{"init": "normal", "init_std_up": 0.0303, "batch_tokens": 131072}
MLP neurons of a small language model. Each row is named by its layer, matrix (gate and up: input weights; down: output weights) and neuron, and shows model dimensions 160-255. Each number is 50 + 12 x the weight over its row's rms, rounded and kept within 0 to 99. A neuron's up and down rows have the sign that makes its largest values positive.
Before each neuron's rows, "fires before" lists the tokens most often just after its 100 highest values on Wikipedia text that the model never trained on; "fires in" lists the words (lower case) most often at its 100 highest values on Wikipedia text that the model never trained on. A number after a token or word is its count.

fires before: "." 33, " |" 22, "u" 4
fires in: "0" 56
L11.gate313:43 52 38 50 48 41 41 66 56 60 53 32 39 43 48 60 30 40 70 51 64 43 51 34 34 65 51 43 56 55 37 38 47 17 49 64 35 29 27 38 37 62 51 48 72 53 51 22 65 65 42 52 44 41 58 50 47 32 67 35 46 56 51 54 39 54 41 63 58 18 49 35 62 80 70 58 60 55 54 69 52 56 69 54 41 43 42 70 65 27 55 37 39 48 51 76
L11.up313:45 61 34 34 32 64 55 56 66 51 58 53 43 43 51 40 65 62 34 36 34 54 60 52 37 57 36 59 73 35 45 56 71 34 49 44 68 23 64 48 68 38 29 57 31 60 71 33 58 75 61 63 41 55 37 50 35 57 47 45 29 25 59 35 51 53 54 63 59 60 42 53 33 45 41 47 60 69 57 40 32 46 43 39 60 59 71 52 55 44 49 56 53 54 49 51
L11.down313:50 53 47 64 37 46 56 44 55 54 64 52 51 42 80 49 54 41 40 26 45 56 68 79 65 48 56 45 58 50 52 42 61 33 50 55 49 37 46 66 34 48 38 44 51 28 64 48 54 58 56 51 48 47 65 11 57 60 69 54 29 59 40 52 51 48 62 52 36 22 24 47 65 53 55 65 54 55 45 56 45 51 63 44 44 44 56 68 51 36 58 71 49 24 47 61

fires before: " |" 32, "." 20, "–" 7, "," 5
fires in: "0" 60, "chennai" 5
L5.gate189:38 64 24 37 31 57 32 56 51 44 61 33 40 30 50 42 44 42 63 49 38 60 77 50 51 54 58 39 59 20 63 57 28 39 57 40 60 54 18 39 58 54 60 59 33 24 36 41 65 55 75 53 52 51 71 55 54 26 54 58 66 37 54 47 50 50 68 60 60 56 55 43 46 71 45 63 36 37 69 21 39 46 34 39 46 36 76 72 35 46 51 53 55 52 48 39
L5.up189:49 57 45 50 37 73 34 45 26 59 60 65 46 37 54 57 27 43 43 69 52 67 67 50 49 30 33 49 37 31 54 57 55 51 64 73 34 57 48 40 64 62 35 58 44 39 46 58 73 71 56 63 44 46 67 53 47 41 54 61 53 52 66 39 41 52 63 61 39 52 53 48 40 45 37 40 50 45 60 48 59 52 36 29 57 61 63 42 57 61 45 29 55 34 69 42
L5.down189:45 53 45 53 46 49 44 43 54 52 44 60 43 59 36 54 77 76 61 30 63 53 36 46 37 59 54 48 42 51 48 61 33 75 47 61 43 12 43 67 46 51 19 46 63 47 51 60 31 51 53 43 34 58 68 71 44 47 68 64 38 41 50 58 53 37 61 42 48 43 49 48 45 55 54 49 46 49 38 44 13 65 56 51 36 49 44 44 77 33 58 40 32 59 55 67

fires before: " the" 40, " his" 7, "ced" 4
fires in: "of" 60, "for" 18, "forced" 4
L6.gate247:43 28 56 46 55 37 65 09 36 50 78 56 48 19 57 45 56 60 49 42 62 51 53 53 44 48 46 72 58 58 38 54 42 46 22 43 46 51 63 50 50 63 28 59 61 41 53 65 47 68 66 51 68 61 63 48 50 42 44 61 64 48 72 45 40 48 45 50 43 49 60 36 58 91 38 36 54 34 38 45 48 48 66 51 50 42 36 57 43 57 51 47 68 45 36 54
L6.up247:33 40 50 70 59 47 42 36 29 58 50 49 37 43 59 44 45 46 37 53 34 46 59 48 26 41 54 59 42 48 33 47 54 30 44 40 67 75 42 38 49 55 53 53 44 45 75 50 63 48 45 51 52 70 49 44 60 31 65 56 61 49 50 36 47 29 45 54 37 32 57 40 43 70 71 40 38 75 52 55 61 69 58 79 45 61 62 65 66 56 50 59 63 58 57 37
L6.down247:60 36 50 39 35 62 53 52 50 58 55 57 28 40 69 53 58 69 63 22 43 48 46 56 58 38 67 43 47 48 35 78 55 60 59 22 56 53 52 54 28 67 36 66 56 51 72 48 56 48 55 41 60 79 61 58 65 66 46 62 52 45 61 58 39 45 51 74 64 40 50 72 46 55 56 56 51 43 46 65 70 48 71 51 42 47 28 50 65 54 58 57 40 49 52 62

fires before: " the" 46, " S" 4
fires in: "of" 42, "at" 18, "with" 12, "the" 5
L5.gate413:60 69 56 55 38 37 60 72 29 45 44 46 56 47 46 48 38 58 60 48 55 54 62 51 44 52 51 41 46 40 65 50 51 43 54 31 46 36 31 52 38 41 50 38 49 50 49 53 75 63 73 39 51 61 48 43 51 45 50 47 44 80 49 61 26 64 53 52 48 35 56 61 50 43 57 45 39 31 31 35 59 57 39 35 48 30 44 45 64 50 38 33 49 62 73 57
L5.up413:59 70 47 41 48 26 45 68 66 51 57 61 70 36 45 61 56 64 52 46 51 60 43 55 61 67 59 66 70 57 44 43 58 28 53 62 35 79 46 46 64 52 49 56 62 54 47 41 60 68 60 61 51 66 44 27 35 22 42 58 51 57 48 78 59 68 39 41 35 48 47 37 55 39 61 55 34 58 53 50 58 52 51 73 44 52 58 34 34 64 57 39 45 56 62 33
L5.down413:30 44 54 46 51 50 48 48 47 29 39 28 51 56 65 66 55 39 48 70 57 49 59 35 47 26 46 49 59 30 63 47 41 42 58 47 38 34 45 61 56 47 55 47 56 40 39 61 32 38 45 68 57 40 58 56 59 47 49 56 56 55 61 27 43 50 20 40 56 52 58 56 53 43 37 48 68 73 53 61 48 34 70 62 22 20 37 37 19 59 63 76 56 54 52 45

fires before: " a" 15, " the" 13, "c" 12, "ure" 8, " \"" 4
fires in: "with" 58, "molecular" 8, "picture" 8
L2.gate28:52 54 62 62 53 51 43 53 50 43 63 56 30 36 58 43 63 73 35 50 60 55 56 46 70 31 61 47 52 51 60 50 39 44 52 60 65 66 45 43 59 47 34 79 46 57 46 51 35 41 40 21 42 58 38 44 54 45 41 62 74 47 45 36 33 41 51 42 71 72 47 39 75 51 51 37 49 51 50 26 50 63 47 40 31 59 52 46 72 48 59 57 57 73 45 65
L2.up28:52 45 58 43 52 68 53 31 47 58 43 43 47 57 30 48 62 45 39 36 42 67 45 41 60 66 61 58 63 40 27 30 62 34 48 38 53 58 38 62 61 38 56 65 48 20 69 43 40 30 42 52 32 43 69 45 53 49 55 50 53 45 58 40 62 47 66 51 66 49 52 50 64 42 45 46 47 55 49 30 63 62 55 52 64 45 59 51 69 53 60 56 58 42 37 27
L2.down28:55 56 56 47 67 47 48 50 46 43 53 16 57 56 49 35 57 46 49 47 43 47 60 58 68 30 64 57 55 35 44 35 26 56 47 58 36 50 69 66 53 42 29 68 64 58 54 67 42 26 49 41 42 53 64 32 30 51 45 70 73 48 63 29 40 58 46 55 54 58 68 40 60 60 63 36 61 46 49 49 68 50 57 61 52 61 49 44 58 44 62 39 48 59 56 47

fires before: " " 91, " to" 5
fires in: "to" 18, "from" 14, "november" 12, "october" 7, "july" 6
L12.gate375:44 72 41 58 54 34 46 34 32 47 28 58 63 68 32 31 46 57 56 58 55 33 83 43 58 51 41 32 68 61 44 52 53 44 63 72 59 52 55 48 56 32 72 57 47 42 63 44 37 60 59 70 55 58 61 52 55 47 49 53 42 49 34 42 45 55 62 42 46 21 52 55 60 53 38 60 51 61 47 43 45 38 62 45 44 70 64 34 49 48 46 42 51 68 65 50
L12.up375:43 48 57 50 50 59 52 54 69 50 40 54 45 52 30 39 68 64 58 23 48 51 30 41 66 40 56 55 35 57 53 47 32 54 61 42 41 46 53 32 41 53 63 31 47 29 68 48 41 43 45 52 51 72 31 51 24 33 26 51 38 49 47 51 61 48 59 73 54 56 54 46 46 68 70 28 53 49 58 58 57 45 62 73 63 40 54 57 51 34 18 50 60 48 48 51
L12.down375:44 42 36 35 61 54 47 45 59 45 64 37 57 48 45 53 50 59 56 31 55 48 52 59 71 55 37 45 29 28 40 51 36 79 36 59 41 58 36 49 80 58 50 37 63 50 53 55 50 48 30 47 35 63 65 53 68 48 48 44 59 46 50 37 49 53 66 64 44 62 21 47 45 66 53 62 76 54 35 51 63 49 54 42 44 49 45 66 62 40 55 40 34 71 44 38

fires before: " the" 17, " a" 12, "ie" 6, " of" 6, "ton" 5, "o" 5
fires in: "with" 49, "to" 10, "mackie" 6, "brampton" 5, "sampo" 5
L4.gate547:63 58 58 60 61 32 68 58 42 37 74 38 51 52 30 49 38 43 68 39 55 46 41 55 36 43 39 35 61 58 43 51 45 38 58 54 45 31 64 45 61 58 59 45 45 54 46 69 25 57 58 60 36 76 65 60 33 57 77 53 56 65 48 76 48 23 85 57 33 41 56 60 46 53 65 27 57 25 36 63 58 61 44 42 48 60 61 51 38 48 57 48 49 60 25 47
L4.up547:57 31 52 50 50 57 51 65 40 59 38 67 54 54 39 53 43 64 50 22 63 17 66 43 68 39 57 65 40 64 37 72 68 52 59 45 56 53 66 54 49 40 62 46 43 68 43 46 53 40 30 44 46 69 62 51 50 46 42 54 53 57 58 55 37 57 60 51 47 47 64 43 68 49 42 51 52 54 47 71 39 36 36 66 47 48 62 53 66 37 50 50 47 44 57 63
L4.down547:49 62 40 59 47 26 47 64 43 30 35 46 34 66 46 42 74 57 57 43 45 72 42 46 54 60 75 52 43 43 42 40 33 87 72 61 66 69 28 43 71 33 50 69 52 44 41 36 49 35 67 59 62 32 61 67 51 34 41 54 55 45 40 47 46 53 62 42 40 41 46 63 42 43 38 53 53 47 73 53 40 62 40 40 47 57 52 60 38 39 45 53 69 57 51 54

fires before: "–" 29, " |" 19, "9" 7, "2" 5, "3" 4, "5" 4
fires in: "0" 46, "born" 5
L7.gate255:43 46 48 55 37 45 44 61 70 43 52 39 61 54 50 49 49 17 41 57 66 54 52 41 36 23 56 28 36 55 50 74 64 44 59 59 47 65 39 48 65 67 51 49 45 58 68 42 35 46 54 50 44 41 67 41 39 42 42 50 55 53 63 53 44 26 57 38 82 45 34 38 44 44 42 46 47 43 47 55 60 22 39 54 61 56 62 79 77 19 61 62 35 63 36 50
L7.up255:36 71 37 58 43 62 48 46 48 55 63 23 44 52 37 50 46 54 64 47 44 58 61 40 54 46 52 54 46 55 72 52 71 51 63 52 70 52 44 50 63 47 57 57 40 29 47 64 37 68 62 36 44 56 76 47 43 54 38 58 68 64 51 52 35 30 58 50 39 39 40 28 34 68 72 47 22 59 40 68 72 54 51 77 38 51 45 48 48 20 27 41 39 55 46 37
L7.down255:36 59 54 60 63 28 34 44 37 66 62 20 40 50 41 37 58 53 53 54 49 50 49 44 64 50 50 33 50 28 62 36 72 57 59 46 62 63 30 55 50 69 43 53 57 41 58 40 56 67 43 39 35 27 56 37 49 51 54 50 42 53 58 47 52 54 46 40 36 47 50 38 38 45 38 54 21 47 36 44 69 43 54 56 49 31 50 43 58 00 42 52 40 55 35 45

fires before: " " 51, "ase" 4
fires in: "to" 51, "n" 11, "of" 8, "pancrase" 4
L5.gate340:69 54 54 62 55 67 43 43 35 68 49 50 63 46 49 90 48 38 53 25 50 47 58 42 52 33 55 60 43 47 43 49 47 61 65 50 60 77 53 62 45 57 33 60 63 81 40 52 49 44 44 53 59 43 43 59 62 31 30 50 74 50 35 43 59 27 59 46 48 41 55 42 61 50 51 75 40 69 37 55 50 74 50 47 53 52 50 48 43 46 42 67 41 52 44 52
L5.up340:43 70 84 58 46 46 22 50 41 49 47 52 30 41 71 49 40 54 56 33 56 46 28 46 50 65 62 47 62 37 26 44 55 55 40 37 59 47 64 48 58 62 11 51 58 35 53 65 43 41 50 46 54 48 28 40 43 65 56 41 39 31 38 52 49 71 63 58 47 57 68 42 34 43 33 68 65 53 32 54 54 39 56 81 54 66 40 55 34 45 56 58 40 58 62 50
L5.down340:40 64 39 59 42 48 49 44 57 44 57 54 78 63 45 58 59 39 55 61 48 44 39 44 53 56 56 51 54 26 61 37 51 61 53 33 21 50 49 35 33 42 21 55 46 63 65 56 52 46 35 33 61 37 37 62 64 37 71 33 62 53 59 59 35 39 57 48 68 47 47 54 46 66 25 53 54 71 42 73 46 72 42 57 21 54 51 47 15 40 33 24 38 68 39 37

fires before: "0" 40, "s" 6, " of" 6, "," 4
fires in: "000" 36, "one" 6, "now" 5, "mother" 4
L7.gate292:47 32 47 45 48 35 72 52 70 58 59 44 48 49 67 43 48 66 63 65 55 54 49 57 52 37 40 55 50 32 69 38 40 49 49 44 44 34 70 55 51 40 42 49 51 43 31 35 35 64 60 49 60 48 52 51 51 28 48 63 32 34 59 67 62 55 42 52 58 69 45 73 42 51 53 35 51 45 53 59 29 56 49 57 50 50 38 60 39 26 38 74 61 51 61 33
L7.up292:59 49 40 44 40 47 63 51 54 66 38 24 53 57 49 69 48 68 54 51 51 39 46 39 58 62 34 59 53 52 37 63 39 45 59 53 46 49 50 59 48 47 36 43 53 47 40 41 53 49 71 41 51 61 48 42 47 56 37 63 47 51 58 45 43 58 67 52 70 48 51 54 39 52 43 51 52 07 63 32 65 54 41 49 20 60 55 13 16 72 53 60 60 62 63 51
L7.down292:40 36 53 61 34 48 38 39 52 51 48 72 45 66 70 57 59 26 41 25 55 61 64 57 35 49 42 59 54 57 62 72 48 55 35 62 42 39 47 68 74 51 49 31 57 57 40 42 45 62 63 52 59 54 59 45 40 50 29 43 69 47 54 65 62 45 11 24 25 44 57 45 54 19 32 35 52 41 41 63 49 60 74 45 43 76 47 35 49 41 39 62 54 48 43 38

fires before: " " 53, " –" 7, "r" 5, "," 4, "al" 4
fires in: "november" 19, "october" 17, "july" 16, "december" 7
L2.gate200:45 45 61 39 68 44 36 59 56 68 58 47 63 59 42 53 49 40 74 48 46 37 63 58 46 59 55 45 59 46 61 26 63 48 39 35 50 78 53 54 53 56 48 39 44 25 60 49 60 26 61 47 66 57 52 37 42 46 56 17 80 49 40 40 46 42 54 46 64 60 45 52 66 54 45 52 59 47 55 50 27 46 42 33 42 55 54 28 59 25 38 60 59 46 49 63
L2.up200:53 59 61 50 50 56 44 39 57 27 41 54 38 60 31 59 44 44 43 43 49 49 72 54 56 59 26 61 59 77 52 41 43 55 53 62 57 50 51 56 37 24 50 38 71 44 46 28 51 61 57 63 61 48 71 34 65 55 37 60 25 61 48 51 61 47 52 41 66 48 33 54 47 46 39 65 65 65 55 57 54 53 61 31 69 60 33 51 31 55 62 46 48 18 47 52
L2.down200:32 26 46 65 67 60 48 42 38 44 43 28 41 50 78 46 48 72 46 60 51 52 58 55 49 55 62 27 65 58 54 29 39 37 62 31 55 64 24 76 72 58 38 54 58 31 40 60 49 36 54 74 48 59 57 51 64 60 64 52 49 56 57 46 53 38 46 46 60 63 30 39 32 61 35 38 69 49 66 48 54 58 39 63 46 25 42 51 55 49 73 44 53 62 39 46

fires before: " " 34, " the" 25
fires in: "from" 97
L5.gate649:52 46 46 65 41 40 56 45 56 47 41 40 58 56 24 37 51 50 55 57 30 40 65 55 54 66 53 62 63 59 39 61 59 65 49 55 49 34 66 47 55 34 61 57 41 42 57 41 41 60 72 52 37 50 58 53 60 71 53 67 46 53 22 44 55 32 50 44 43 47 60 43 66 76 49 49 56 45 35 42 22 44 55 52 54 43 73 42 41 49 48 39 72 39 57 61
L5.up649:53 57 23 74 58 48 75 50 26 47 46 62 34 16 43 64 49 44 46 28 43 66 81 53 56 46 35 40 55 40 21 32 54 55 53 47 39 65 36 34 40 52 65 50 36 51 70 65 63 42 40 38 51 44 48 49 59 53 49 48 57 48 35 35 40 56 75 58 57 38 34 51 44 54 53 47 52 35 74 49 57 55 52 53 57 33 30 56 59 47 60 55 39 56 33 33
L5.down649:36 62 61 59 51 41 56 44 55 32 65 57 61 62 41 43 55 73 61 60 43 62 18 48 79 59 48 40 51 57 59 49 28 69 59 75 44 47 62 62 36 48 69 57 60 44 71 46 56 43 33 77 44 61 46 63 29 55 57 60 58 47 40 43 35 34 61 50 52 51 69 31 70 65 52 71 50 35 58 52 40 45 65 35 71 49 33 49 59 49 49 57 53 64 61 26

fires before: " " 90
fires in: "march" 14, "september" 13, "may" 11, "december" 11, "april" 10, "july" 9
L11.gate162:84 59 50 22 57 30 53 44 37 28 33 38 56 56 61 35 33 84 46 37 69 61 48 62 50 45 43 47 51 43 45 47 39 43 59 40 52 61 43 88 46 47 52 48 59 34 34 58 64 57 41 37 49 64 20 51 32 34 61 21 40 54 49 53 65 59 60 45 45 43 58 53 53 51 61 50 70 55 44 52 65 58 45 39 53 30 63 41 65 69 50 45 35 53 48 64
L11.up162:44 48 45 36 40 21 60 54 46 46 37 35 69 64 60 52 59 32 76 50 63 52 40 50 45 45 69 35 55 52 19 23 60 60 48 60 59 44 53 55 55 40 74 74 51 48 42 57 53 55 50 62 49 23 54 44 60 48 56 44 49 54 54 54 65 50 61 45 70 56 44 47 29 56 52 53 73 25 44 35 46 51 46 33 30 56 70 32 57 45 34 54 51 50 79 67
L11.down162:62 67 56 43 39 54 44 67 58 43 33 76 46 43 52 58 48 66 21 52 61 55 40 54 48 62 19 51 46 42 44 64 48 55 57 50 62 53 47 62 44 57 47 68 44 53 48 63 50 55 46 65 40 42 56 57 28 54 51 38 33 51 55 37 47 72 46 58 45 57 37 32 56 38 49 34 68 46 57 55 45 40 54 53 74 44 50 45 36 73 35 41 57 46 48 37